config.toml
d_model = 256
n_head = 2
positions = "learned"
bias = "all"
parallel_block = false
init_std_o = 0.0
init_std_down = 0.0
lr_mult_down = 2.0
decay_shape = "linear"
final_lr_fraction = 0.0
MLP neurons of a small language model. Each row is named by its layer, matrix (up: input weights; down: output weights) and neuron, and shows model dimensions 128-255. Each number is 200 + 30 x the weight over its row's rms, rounded and kept within 0 to 999.
After each neuron's rows, "fires after" lists the tokens most often just before its 100 highest values on Wikipedia text that the model never trained on.

L8.up935,211,200,153,189,226,207,215,188,167,166,172,250,227,163,203,194,228,223,173,208,193,161,189,216,212,176,194,196,144,147,200,249,215,211,214,141,224,238,159,256,157,165,166,213,163,250,200,179,255,226,243,168,214,223,238,165,218,233,173,191,169,183,220,197,199,197,194,257,209,166,189,259,189,181,281,197,182,242,159,192,269,216,213,180,238,198,165,205,223,251,219,174,239,177,165,174,172,216,201,176,184,216,153,210,193,182,213,142,202,198,204,203,170,233,283,176,219,204,158,186,193,155,212,251,195,178,178,200
L8.down935,254,241,246,179,191,201,224,235,170,172,204,221,216,171,193,212,201,182,191,234,253,229,191,217,172,253,211,252,204,208,146,219,242,221,223,204,146,214,222,250,276,212,213,150,206,183,183,224,194,177,192,243,221,145,165,254,199,200,204,245,178,205,216,162,189,193,199,270,210,205,215,178,171,194,227,185,219,180,246,184,146,219,162,193,195,215,210,216,188,191,232,237,167,171,215,264,183,194,196,178,222,116,186,205,178,239,210,154,125,206,258,233,164,186,174,243,162,168,193,191,205,188,223,180,203,219,176,197
fires after: " ", " (", "B", "\n", " \""

L8.up456,162,191,177,164,146,149,214,217,219,192,242,254,214,210,195,190,206,200,152,212,238,189,217,204,240,147,184,205,231,208,161,191,195,144,200,176,181,211,196,240,226,208,185,185,191,190,189,249,233,181,192,222,201,256,165,163,177,202,194,186,193,212,176,223,170,151,180,229,197,185,196,196,197,205,195,268,215,200,193,204,190,163,165,195,237,180,212,184,213,227,232,218,171,158,198,164,215,212,156,232,189,206,181,184,210,179,224,224,180,235,171,237,207,195,199,181,261,180,250,170,149,249,215,197,195,178,194,227
L8.down456,235,126,202,188,211,184,180,229,206,166,199,186,277,245,212,196,218,189,193,182,211,194,190,193,207,264,201,253,183,239,203,237,220,192,194,202,178,253,192,212,237,192,192,197,165,192,227,151,151,198,214,183,141,188,255,200,196,257,190,194,229,230,220,265,190,267,145,222,254,204,202,186,164,202,192,204,238,152,197,219,212,186,236,146,190,189,192,230,146,172,152,143,228,218,198,169,198,169,228,172,194,237,200,180,220,235,187,236,187,222,226,194,222,156,253,221,212,183,161,177,221,232,204,239,189,208,245,210
fires after: " be", " in", "lu", "hi", ";"

L8.up676,168,273,230,128,261,238,227,174,227,198,143,192,231,203,181,200,284,186,181,161,140,194,241,246,206,186,176,236,197,198,210,230,171,155,158,190,206,198,185,253,143,210,173,212,175,219,208,194,222,233,192,215,223,248,203,204,200,172,174,166,196,156,179,247,180,218,199,182,209,231,229,281,184,243,204,170,187,138,215,190,232,183,196,209,241,195,203,203,244,177,191,210,203,167,193,201,227,228,210,179,183,207,158,269,234,225,184,179,218,200,201,174,143,141,239,200,195,191,130,190,200,200,201,227,206,240,236,211
L8.down676,226,229,211,157,145,226,169,183,150,193,202,172,171,190,230,215,210,212,195,199,245,234,202,192,164,226,211,142,201,199,136,202,223,238,181,188,205,135,250,196,230,182,244,213,234,226,207,205,276,241,183,205,196,115,180,239,185,204,213,178,263,193,227,154,183,170,209,216,142,192,191,141,176,214,176,158,159,217,174,226,205,217,182,199,173,202,195,207,192,227,236,178,155,187,160,196,257,198,180,180,188,171,188,251,141,122,222,219,156,191,235,159,178,235,216,229,178,169,209,254,236,204,234,215,225,222,192,190
fires after: " ", "-", " (", ".", "S", "N"

L8.up662,193,208,243,192,201,274,192,180,166,225,167,217,266,167,153,222,214,187,208,212,179,237,220,199,201,194,172,224,203,167,185,178,237,175,169,166,195,174,237,245,185,128,218,204,220,130,226,135,159,240,191,167,206,177,190,193,172,211,220,187,179,209,210,204,200,241,209,156,233,173,228,230,218,156,223,197,197,198,229,188,185,179,187,176,225,229,231,204,263,211,222,221,188,195,177,157,196,126,141,221,139,212,168,231,208,246,195,189,193,200,218,249,127,204,257,167,184,242,205,198,258,206,225,163,161,158,225,196
L8.down662,217,217,207,211,157,200,175,204,252,209,255,167,222,192,220,148,204,214,223,165,194,226,191,156,148,214,252,167,185,252,235,151,165,147,181,205,194,207,214,159,185,174,265,197,224,193,194,214,229,225,230,194,192,187,199,244,206,216,271,200,143,171,228,169,154,240,193,193,163,202,151,201,217,201,191,246,213,213,211,257,178,192,216,212,175,202,146,160,205,235,229,223,172,156,227,227,211,184,169,179,195,201,231,162,221,212,178,208,209,211,217,190,201,154,197,211,254,183,181,188,162,198,166,226,196,132,213,235
fires after: "s", "am", " As", "on", " Ho"

L4.up621,210,196,221,207,199,150,182,169,163,227,234,158,214,141,209,221,188,210,237,235,183,198,223,160,191,178,182,205,201,200,199,246,267,202,225,165,155,201,257,230,210,194,217,276,156,184,228,241,222,205,193,204,239,202,186,213,174,191,255,225,208,238,175,181,186,149,164,140,181,228,190,169,185,200,185,210,196,154,268,208,234,194,211,149,150,166,170,206,216,221,176,231,237,176,253,213,198,171,196,218,233,180,155,190,224,231,161,192,165,200,196,201,205,155,221,185,170,230,204,149,198,214,216,194,191,223,196,183
L4.down621,205,231,192,163,202,232,170,199,197,180,210,204,209,224,198,218,215,147,174,198,220,225,263,219,188,223,175,198,211,174,245,169,191,204,150,211,197,235,167,186,214,223,164,195,197,221,192,175,199,168,164,233,190,170,211,161,214,223,166,168,165,153,228,220,214,223,169,234,213,209,162,234,206,264,210,175,204,221,104,209,143,204,188,224,245,171,244,205,221,231,220,138,180,206,223,169,163,207,209,201,164,190,196,181,97,255,230,246,209,195,178,192,180,259,159,190,244,209,180,217,179,214,200,160,223,164,159,224
fires after: " ", "ro", "c", " de", " lo"

L6.up1494,166,172,206,209,165,185,238,132,202,211,136,213,143,249,173,185,201,170,208,180,183,187,187,140,170,266,215,216,216,244,200,169,184,263,182,246,196,207,201,220,195,185,230,224,198,176,227,254,198,172,185,240,151,191,188,223,201,188,192,240,196,202,172,190,195,173,240,216,221,169,221,164,241,214,162,210,217,222,198,205,206,156,208,196,184,209,187,185,207,212,251,251,216,136,230,220,236,210,186,166,166,228,172,144,231,221,219,207,174,205,176,235,202,179,187,199,204,246,194,233,131,201,196,220,226,221,172,195
L6.down1494,198,205,177,172,192,169,160,201,251,198,207,200,213,201,255,149,178,242,152,186,246,200,187,203,148,218,206,203,257,222,189,176,194,187,245,166,202,194,198,193,220,187,158,230,193,229,252,172,234,230,195,170,219,157,234,233,187,213,220,165,161,173,175,212,217,173,173,196,214,151,267,167,162,200,206,236,130,196,238,167,135,246,254,214,209,191,211,196,232,226,223,132,193,201,168,197,181,194,215,177,225,201,213,172,175,171,236,218,226,146,205,242,273,180,204,168,172,189,206,184,218,207,204,179,252,216,224,195
fires after: " the", "\n", " 19", "ö", "ze", " 18"

L13.up720,173,205,171,202,223,145,204,210,135,223,199,195,210,178,198,270,213,208,160,187,234,196,249,229,98,262,256,215,200,177,200,122,207,208,203,212,153,228,162,206,244,182,193,196,240,185,205,180,185,211,219,187,176,157,193,231,165,183,147,210,207,180,177,202,145,196,203,247,152,226,223,221,175,226,229,253,239,185,176,150,218,166,199,240,208,208,132,174,153,210,195,219,171,201,186,186,199,224,166,138,172,240,180,167,185,231,163,192,251,234,180,190,221,206,170,149,193,183,246,223,200,190,214,232,218,187,168,190
L13.down720,136,176,163,187,180,214,157,298,180,183,235,177,214,208,186,177,187,169,212,218,236,192,180,235,197,183,203,192,229,219,198,203,197,201,193,215,225,205,194,229,215,199,219,224,195,212,210,192,196,198,170,228,222,214,249,240,181,205,275,185,244,181,236,193,184,271,242,211,263,187,222,202,220,203,214,202,254,178,204,221,163,161,226,159,244,217,129,186,263,129,134,219,224,199,205,216,169,201,262,179,139,179,156,205,161,171,203,231,219,236,148,208,186,227,222,231,181,168,144,242,237,157,280,213,196,234,172,234
fires after: ";", " F", " La", " be", " Fa", " D"

L8.up343,224,265,207,175,173,162,188,159,216,121,217,183,258,209,150,232,251,206,198,176,161,224,139,227,210,209,190,194,188,227,225,257,186,222,216,177,181,234,127,224,172,185,245,222,228,192,201,177,176,212,185,188,165,208,190,190,205,160,179,195,189,231,179,211,189,187,198,242,179,171,205,165,187,243,190,183,254,199,201,184,206,205,178,169,255,185,230,245,224,258,212,165,197,159,190,266,260,185,226,201,210,236,241,168,160,194,239,160,180,200,117,234,242,135,168,153,174,227,214,192,212,246,244,211,220,197,185,143
L8.down343,149,171,186,258,203,189,165,170,187,163,175,244,187,142,206,177,149,174,209,218,228,226,184,239,227,212,150,194,210,213,192,145,173,206,209,194,220,204,215,192,183,231,184,253,149,235,221,185,219,199,212,231,195,271,226,202,270,208,178,214,217,199,221,230,232,131,217,174,185,201,209,164,243,146,163,210,219,204,259,174,205,180,253,200,153,236,249,186,218,240,190,152,157,264,199,175,191,193,233,167,233,191,170,228,185,240,153,221,224,191,213,217,155,149,211,156,170,184,247,209,173,193,175,203,186,180,210,228
fires after: "\n", " =", " Mi", "ct", ";"

L8.up868,185,225,248,197,150,205,201,173,260,166,177,211,199,152,209,290,187,238,158,256,158,201,225,213,234,171,209,173,164,215,230,237,187,195,193,198,215,210,188,235,197,181,214,197,198,230,204,261,163,242,210,195,189,147,277,156,223,181,207,181,227,222,165,201,206,187,213,158,199,173,172,260,206,197,148,224,209,177,213,228,224,219,263,206,141,200,240,195,209,187,177,143,228,234,205,162,223,172,193,215,156,192,184,199,193,215,228,243,177,238,171,212,168,195,258,250,196,239,220,210,205,231,186,246,168,136,201,200
L8.down868,212,235,198,241,160,229,215,145,226,224,199,256,254,221,158,219,186,163,163,178,149,198,213,191,203,180,206,233,202,189,188,203,249,209,223,168,158,222,179,264,175,189,162,183,168,190,233,126,156,189,219,214,186,211,178,163,163,188,216,191,123,205,191,181,240,192,204,238,168,213,167,136,227,229,171,243,190,159,201,198,247,193,153,239,149,155,232,174,182,217,196,216,145,216,232,253,165,218,231,211,228,193,207,153,164,251,248,233,206,144,212,243,186,156,203,179,208,222,236,204,225,211,226,140,195,214,170,203
fires after: " M", " c", "M", "H", "iv", "cc"

L13.up1037,252,169,192,225,244,218,199,158,215,215,161,208,185,175,201,213,193,185,203,227,217,199,234,187,182,236,188,202,186,219,248,200,162,142,152,179,196,167,185,157,188,213,180,109,170,161,185,220,178,212,207,206,217,168,211,193,231,205,191,189,214,147,207,214,139,178,237,227,214,110,205,187,191,221,191,173,158,197,172,192,175,185,219,182,229,165,225,256,268,171,179,187,177,213,163,186,214,209,187,192,234,212,228,138,221,229,180,136,140,144,141,149,219,191,244,215,221,235,213,233,213,244,177,197,258,214,197,174
L13.down1037,186,188,191,197,253,196,201,240,153,183,184,177,206,204,216,169,205,281,175,233,205,210,242,175,232,238,222,130,207,152,108,176,176,170,184,198,160,213,259,179,218,183,174,219,187,231,149,148,184,206,214,196,180,207,146,222,188,215,197,131,195,145,209,219,187,250,181,214,269,171,255,245,197,235,243,166,185,170,142,168,207,223,167,268,180,184,193,189,163,238,241,207,177,228,220,238,150,154,219,199,157,215,226,172,202,186,176,194,180,216,198,212,192,212,213,239,174,234,186,205,183,202,196,222,175,235,212,189
fires after: "s", " S", " Sp", "S", "n", " Sh"

L8.up285,205,178,195,213,216,193,222,181,178,232,142,191,210,239,156,176,197,169,204,179,194,225,234,205,177,199,141,208,227,184,192,205,260,187,179,262,217,219,208,175,155,182,232,232,223,210,183,229,266,163,158,168,189,152,215,175,223,221,189,225,198,193,158,209,201,223,172,212,214,205,174,198,198,178,157,203,207,202,194,171,260,175,195,170,211,202,205,157,185,246,147,173,215,172,230,185,178,182,179,196,243,235,223,193,176,219,213,205,225,146,216,125,167,184,217,169,207,213,214,179,231,237,175,270,171,197,186,242
L8.down285,218,179,270,211,189,193,191,232,142,151,199,220,221,161,203,156,203,223,218,211,196,242,238,223,179,236,210,203,230,252,183,273,163,190,237,167,227,210,179,201,224,187,175,233,201,205,216,174,208,181,201,239,213,201,186,145,242,178,174,196,229,172,252,180,233,191,228,189,178,221,151,246,153,175,225,239,190,239,214,236,183,193,166,247,244,221,212,233,197,197,208,169,162,253,215,234,187,255,154,157,147,174,202,170,145,183,242,159,219,199,192,175,196,183,161,221,211,171,237,131,175,182,215,159,189,193,146,198
fires after: " ", " con"

L8.up31,226,159,196,183,161,216,269,268,162,242,267,238,159,153,155,208,203,249,207,230,229,225,208,231,188,250,167,183,214,208,177,176,217,161,201,194,158,206,202,232,207,230,185,176,167,182,158,272,190,142,122,137,154,166,198,159,214,226,226,253,192,188,195,217,201,214,186,242,166,194,219,160,153,208,214,204,203,168,214,174,186,143,145,191,213,227,229,225,236,210,206,185,170,208,213,161,201,159,231,220,175,167,230,146,233,201,176,144,191,200,142,229,170,214,244,171,206,216,237,165,222,174,210,192,188,208,189,172
L8.down31,188,129,229,178,204,221,258,210,221,214,131,188,249,219,200,236,191,216,182,205,192,209,196,207,190,235,169,215,172,159,188,183,164,265,218,196,182,138,183,216,215,235,242,183,239,188,238,182,236,216,276,173,208,144,190,206,189,153,237,210,190,233,255,180,159,226,174,224,168,227,202,127,190,228,197,262,185,159,169,171,249,216,218,184,197,147,218,194,214,231,247,202,227,218,177,144,211,187,233,221,194,234,196,185,183,200,210,183,199,230,218,242,198,161,169,185,167,167,161,152,197,218,203,211,195,182,165,177
fires after: " H", " Z", " S", " Sh", "re", " U"

L8.up494,135,168,191,177,182,193,168,160,248,197,241,215,211,248,174,217,227,240,200,179,212,177,227,253,204,162,198,198,203,197,208,195,202,199,233,216,216,218,205,233,185,221,177,255,216,212,187,223,187,192,161,173,186,210,222,224,234,256,159,190,174,218,161,239,193,209,207,205,237,172,144,205,227,188,187,235,257,179,142,181,161,185,203,146,184,176,210,190,174,211,160,180,204,178,195,217,178,320,193,285,213,208,274,197,196,194,169,187,240,127,188,230,197,213,202,191,217,252,211,209,214,214,203,186,187,155,195,215
L8.down494,190,194,159,221,216,218,200,236,188,171,156,178,241,204,194,224,203,220,212,215,202,255,219,166,171,221,202,213,186,189,213,255,184,160,218,249,242,161,177,187,212,144,238,230,167,210,201,178,217,208,231,184,176,205,223,134,232,207,212,171,165,183,200,212,276,182,195,148,144,197,191,192,185,218,211,250,191,204,219,259,193,168,257,205,186,118,165,251,248,198,174,201,178,214,188,209,217,233,180,176,189,171,195,238,207,145,238,211,139,259,278,163,164,208,186,221,201,188,248,185,226,227,172,202,191,203,169,125
fires after: " se", " ", " qu", "ro", " Qu"

L8.up679,198,156,245,188,206,206,192,224,205,220,186,171,205,204,233,216,116,159,200,212,215,210,179,250,191,170,191,192,216,220,209,221,195,191,155,233,199,217,222,205,193,131,204,213,210,161,182,197,218,196,204,131,200,208,216,211,189,195,222,214,196,245,214,198,114,189,179,207,165,225,250,273,244,172,249,198,184,171,244,202,183,286,186,124,231,188,168,208,137,229,229,222,175,220,236,166,217,179,214,204,164,193,171,207,213,167,204,182,223,178,313,251,197,205,193,194,181,238,182,209,225,215,199,177,244,252,176,140
L8.down679,232,199,208,203,211,208,217,146,222,206,242,200,164,207,180,193,249,211,247,170,219,180,174,199,185,282,189,255,201,145,188,133,214,150,239,197,191,203,231,193,193,196,207,217,261,230,252,269,204,236,135,254,167,197,198,241,193,184,153,223,174,193,189,205,181,179,202,195,202,208,198,225,173,233,199,215,185,171,208,196,235,200,178,219,182,226,278,196,159,193,195,223,219,223,182,250,230,180,192,172,279,178,147,191,234,214,231,224,164,185,158,193,187,220,186,181,159,211,241,163,199,197,209,200,178,189,244,279
fires after: "wi", "ki", "li", "on", "al", " co"

L8.up1238,221,193,161,148,155,153,151,168,207,233,177,180,149,193,165,259,218,205,131,189,222,193,229,141,187,233,206,235,207,195,216,257,259,198,151,232,230,233,257,249,152,182,180,233,156,276,213,180,199,177,216,186,198,204,159,171,179,162,229,180,228,156,208,216,210,220,211,223,221,138,187,233,165,246,165,190,215,176,238,159,192,154,215,175,194,197,219,196,240,185,178,142,212,175,184,201,221,235,256,164,211,207,175,215,223,196,247,180,185,232,219,256,220,175,217,183,187,200,168,225,219,222,213,204,166,201,184,212
L8.down1238,155,206,198,197,165,195,174,201,157,203,191,225,206,129,226,171,183,245,159,147,214,203,230,227,242,152,175,195,219,183,229,239,201,226,222,194,165,176,196,207,175,223,179,214,162,230,289,163,240,149,218,175,238,221,249,220,201,139,176,201,181,193,192,194,218,232,164,183,223,225,215,230,207,208,173,178,198,203,168,196,175,203,195,224,184,204,170,177,200,198,242,194,206,220,230,142,162,181,173,229,113,230,233,223,172,203,192,210,193,175,195,223,245,233,173,145,175,152,176,211,200,231,195,187,217,187,219,207
fires after: "-", " ", " de", " se", " De"

L6.up2,256,186,196,204,212,211,182,199,247,178,173,196,175,213,136,209,206,207,139,188,154,188,148,199,177,170,206,142,219,206,159,224,171,168,213,149,141,292,254,198,185,200,174,175,265,165,198,198,178,221,190,253,176,195,199,186,173,131,208,263,205,169,211,192,206,169,205,227,205,182,225,198,166,210,214,180,225,163,237,180,208,208,213,181,163,197,207,203,172,223,228,274,190,178,219,158,218,241,228,201,204,211,257,173,248,218,198,218,180,178,159,160,234,220,205,201,204,155,155,207,206,199,209,188,187,195,251,241
L6.down2,196,156,207,190,205,219,236,174,204,188,193,230,186,265,200,194,162,204,192,224,208,202,200,158,221,271,243,170,221,170,183,180,208,203,220,216,196,120,206,231,239,188,215,145,209,173,217,215,172,162,165,164,220,202,209,225,243,186,199,181,199,194,156,181,125,236,202,249,189,191,231,159,214,174,185,176,185,186,203,202,250,197,166,217,182,168,161,222,191,192,224,208,181,172,234,177,197,173,171,169,188,256,184,219,207,237,134,166,191,180,210,213,166,222,175,190,257,211,249,247,229,191,258,171,248,196,206,207
fires after: "ine", "ma", "mu", "u", "ne", "s"

L4.up54,216,142,164,183,225,176,213,190,196,185,173,182,236,156,214,201,229,208,240,205,189,190,218,275,208,175,227,223,179,217,169,158,198,202,213,246,191,238,251,143,215,197,187,243,155,148,199,191,227,220,195,165,190,171,138,221,189,199,234,241,171,200,181,231,182,186,231,146,202,189,167,148,212,178,181,156,210,192,223,205,266,177,175,204,167,204,232,162,246,182,169,192,189,165,206,225,229,236,200,201,201,222,200,216,210,207,195,203,214,186,167,183,214,225,192,180,201,188,207,210,220,199,231,203,209,244,201,190
L4.down54,212,154,203,223,175,186,223,199,198,159,209,236,239,182,175,193,205,183,208,208,149,239,155,257,162,186,235,209,219,195,215,168,226,202,230,237,184,206,186,201,188,205,206,213,214,186,158,202,191,187,204,239,154,190,180,203,172,233,208,161,182,181,201,177,239,207,211,214,204,204,155,151,227,175,210,183,145,220,201,215,201,157,207,182,139,170,181,179,186,226,196,170,235,172,241,268,261,204,173,141,204,200,145,240,222,178,132,189,166,194,194,179,229,217,182,187,201,241,184,200,192,184,273,245,168,210,194,162
fires after: "\n", " ", "er", " ma"

L8.up265,171,167,184,180,230,171,178,218,237,212,180,183,165,186,173,181,251,206,235,220,187,179,193,223,171,199,243,195,208,200,130,226,200,209,204,155,182,211,268,214,196,196,223,190,224,123,203,220,279,240,205,227,223,157,202,168,186,167,171,210,237,188,139,217,174,258,189,237,148,162,183,233,221,193,200,234,170,203,210,165,218,190,195,201,132,157,226,178,217,228,204,177,154,199,171,210,164,226,188,148,173,211,127,214,217,259,226,196,169,234,197,188,188,178,147,212,207,205,224,205,168,224,174,163,156,204,251,243
L8.down265,188,168,180,177,188,247,201,176,194,202,167,219,187,188,184,212,212,179,182,202,220,166,185,223,265,217,85,264,233,224,193,197,199,181,188,194,189,205,259,202,213,223,160,200,147,233,196,172,162,233,186,198,177,213,138,217,229,172,220,151,259,181,235,251,162,175,136,137,190,245,199,230,163,221,236,193,190,229,166,206,194,145,228,218,181,253,222,170,178,160,250,221,163,134,149,245,195,212,211,181,218,186,162,217,160,151,226,248,168,188,238,149,210,221,258,185,198,171,237,189,214,185,231,186,180,212,228,182
fires after: "s", "S", " S", " de", "te"

L4.up186,163,226,236,199,229,217,203,189,178,173,158,203,206,200,196,204,226,212,180,242,206,212,180,130,194,204,237,160,198,183,163,204,209,143,133,219,218,243,184,233,275,181,200,224,212,197,209,213,191,203,206,189,185,254,214,169,226,234,178,169,160,215,217,197,180,199,201,211,160,194,190,157,202,186,166,271,188,146,160,233,183,194,248,208,195,196,159,228,241,231,191,145,209,281,162,147,215,188,205,205,185,166,240,188,220,167,188,208,168,219,164,203,199,159,201,165,218,222,230,301,160,179,170,224,224,157,203,192
L4.down186,211,230,235,159,155,169,207,212,265,173,192,225,204,237,195,192,182,227,195,268,234,239,208,166,233,245,247,177,217,187,197,187,175,187,168,152,225,210,151,251,205,217,209,220,153,220,146,164,164,169,138,173,275,104,176,238,189,194,200,205,251,189,160,206,250,160,197,141,216,196,195,236,205,221,186,212,231,242,187,248,182,180,174,190,204,190,148,233,195,250,213,222,127,234,169,220,209,181,228,203,222,211,198,224,223,178,233,238,157,195,223,227,184,218,186,190,158,239,146,233,178,195,237,206,159,174,186,253
fires after: " ", " no", "ce", "in", " Jo"

L13.up339,170,223,198,198,156,233,230,214,195,193,204,169,197,154,194,227,251,238,225,219,222,219,194,179,165,171,270,186,229,228,156,199,144,207,153,264,184,194,187,165,176,207,199,241,150,192,247,239,210,247,200,203,174,191,223,264,175,207,190,236,108,228,198,231,222,178,241,195,214,213,207,198,188,206,169,144,220,207,223,194,179,193,198,142,224,190,140,198,196,237,198,167,219,134,186,218,229,153,216,166,204,202,185,207,209,192,227,201,202,250,129,233,201,169,210,188,239,224,250,233,163,212,169,194,241,184,199,193
L13.down339,174,192,157,166,195,216,206,179,248,172,191,164,199,193,198,177,196,241,205,214,184,223,252,151,178,224,214,208,140,176,228,219,246,198,240,200,235,209,156,175,226,175,236,176,232,208,229,241,217,204,150,141,221,196,200,159,219,189,160,184,239,226,200,158,208,214,217,161,225,224,189,155,231,183,198,196,250,198,181,204,181,204,213,171,223,151,228,242,175,268,215,197,252,205,190,174,175,158,189,164,170,159,239,199,224,210,173,203,211,184,190,168,235,207,228,142,114,234,159,224,232,193,201,200,233,174,186,145
fires after: "\n", "d"

L8.up71,213,241,245,181,207,170,166,199,209,205,147,219,221,164,204,214,200,166,181,227,211,244,240,204,162,174,233,223,203,190,246,194,187,177,188,163,246,228,207,179,182,228,218,195,207,189,211,169,142,175,182,240,207,217,197,217,209,187,217,166,180,219,216,177,230,239,216,204,188,184,191,197,192,190,192,196,186,157,191,198,210,219,191,188,172,251,268,201,200,240,187,144,167,224,188,154,219,202,183,258,224,139,178,188,181,152,205,262,189,191,128,213,223,148,214,228,187,140,177,246,139,193,155,182,155,251,247,178
L8.down71,192,236,268,179,194,210,146,191,189,223,164,203,217,156,226,233,196,215,220,256,173,202,270,182,140,147,189,193,227,143,168,197,248,206,170,253,188,238,210,268,249,199,222,239,159,205,240,156,216,184,175,173,233,212,166,197,184,198,144,238,197,217,185,161,224,168,182,226,178,208,168,192,245,155,248,201,169,210,171,186,228,242,214,178,234,209,185,172,238,194,146,182,199,226,210,143,156,201,261,186,214,211,206,203,151,175,186,208,157,172,176,228,192,218,221,205,241,174,240,194,229,209,190,196,184,239,213,176
fires after: "\n", "|", "M", " M", "m"

L8.up787,188,224,208,247,187,151,159,230,205,212,162,215,169,205,169,151,229,182,180,210,177,200,234,194,188,153,120,271,191,173,161,247,187,247,226,154,203,219,167,223,189,231,153,191,211,184,185,209,260,232,183,229,240,161,200,234,218,206,198,181,208,202,213,208,203,177,175,185,235,179,197,216,213,177,212,259,202,199,151,169,176,203,203,212,221,253,204,209,195,222,161,233,161,242,185,184,235,219,232,190,182,187,205,176,247,261,177,142,205,236,145,189,202,152,182,197,233,237,225,235,205,189,226,178,186,134,144,235
L8.down787,165,219,257,153,202,210,185,229,187,253,213,188,162,181,206,213,225,182,216,240,201,189,221,183,171,188,221,259,211,227,183,209,209,214,223,201,216,214,183,253,174,210,233,161,220,201,205,177,201,183,170,146,274,187,208,138,209,196,156,143,218,237,177,219,214,224,252,239,205,189,172,172,187,179,200,246,216,140,233,183,166,108,238,249,203,197,214,144,221,218,189,206,218,210,174,173,215,194,210,149,211,215,230,231,244,140,227,248,188,272,188,197,224,169,228,190,262,189,192,249,197,176,196,204,176,200,219,234
fires after: " G", " S", "S", " St", " Pe"

L13.up633,188,178,140,205,218,176,183,232,223,245,254,155,217,229,253,159,245,175,151,203,212,158,235,186,151,233,200,191,191,205,198,190,198,175,174,151,201,178,151,232,218,207,219,190,236,175,173,254,218,211,164,168,189,222,228,263,263,187,188,265,153,181,215,185,167,192,197,173,158,206,201,195,215,250,177,165,189,211,189,225,164,170,182,168,228,205,205,263,228,177,217,250,194,185,217,144,207,194,206,215,228,184,182,203,206,173,208,264,130,203,169,205,176,152,237,189,209,240,248,191,155,245,200,209,176,212,160,243
L13.down633,207,160,216,219,179,257,246,135,207,214,220,212,179,208,222,172,210,232,245,176,226,174,169,182,191,189,222,172,112,221,306,273,223,194,170,150,246,193,227,189,186,154,199,191,178,191,178,147,207,180,158,181,217,227,229,178,191,199,174,210,161,163,220,242,213,196,198,220,206,190,139,146,225,182,254,173,208,235,201,232,230,206,228,201,157,177,237,228,256,194,204,179,244,221,203,119,176,170,201,196,253,207,232,179,192,198,217,248,199,190,248,137,266,200,209,237,178,210,204,216,201,218,166,195,175,171,229,204
fires after: "\n", " of", " Lu", "s"

L8.up80,233,222,183,195,185,196,219,193,177,141,200,209,178,185,206,260,195,195,185,162,200,234,215,270,140,185,187,206,192,276,169,211,182,245,184,214,247,190,192,223,152,193,193,149,184,250,191,154,171,178,168,168,185,185,230,212,230,224,213,224,137,224,161,199,181,185,166,240,243,187,205,218,162,227,165,183,219,236,237,190,239,206,154,167,194,170,243,210,163,202,230,138,146,209,203,184,202,149,258,194,179,220,241,209,149,207,231,222,167,196,162,198,193,255,186,243,158,212,217,219,151,208,184,231,213,173,168,151
L8.down80,204,175,200,181,190,228,170,203,220,216,174,194,191,179,195,223,274,174,220,186,202,200,194,236,141,197,221,163,142,204,220,171,226,207,203,227,228,200,162,204,187,210,204,188,200,204,167,248,211,177,199,252,154,212,155,202,201,196,219,210,250,246,182,201,251,196,207,178,175,182,162,199,151,179,146,182,179,187,168,196,176,223,212,196,217,151,160,214,204,178,202,175,165,136,228,237,174,237,156,201,231,191,178,200,211,163,176,188,190,154,202,230,228,184,196,136,165,177,194,225,247,212,237,172,219,208,233,200
fires after: "M", "th", " Mo", "H", "hi"

L8.up52,244,221,195,189,200,234,195,204,135,192,213,203,192,224,185,244,215,237,241,213,169,173,184,231,146,180,228,205,251,200,262,164,228,214,185,173,216,226,245,185,196,177,176,199,221,272,210,156,185,175,195,236,183,216,230,168,180,215,216,212,179,212,154,194,117,175,167,194,204,194,216,206,230,185,258,229,224,174,241,195,271,211,174,202,199,174,207,150,226,251,215,187,246,204,206,238,183,184,227,215,198,207,185,179,222,164,169,197,195,198,145,200,231,171,223,189,239,197,249,227,180,173,105,227,188,207,184,198
L8.down52,159,179,171,216,160,225,215,158,243,200,222,210,212,173,165,175,156,196,174,201,215,210,176,172,188,180,177,146,167,204,246,199,243,167,228,200,192,197,277,208,230,189,193,162,204,186,228,188,205,229,186,197,206,230,247,207,206,183,193,128,188,167,189,203,190,205,196,231,241,204,234,202,196,196,141,167,219,234,177,252,178,146,159,244,166,199,178,223,262,190,112,213,231,180,205,232,172,185,204,183,197,186,295,176,194,188,178,194,190,162,211,174,164,211,217,147,206,216,237,164,230,238,185,222,200,214,215,227
fires after: " |", ")", " ", "o", "tro", " Africa"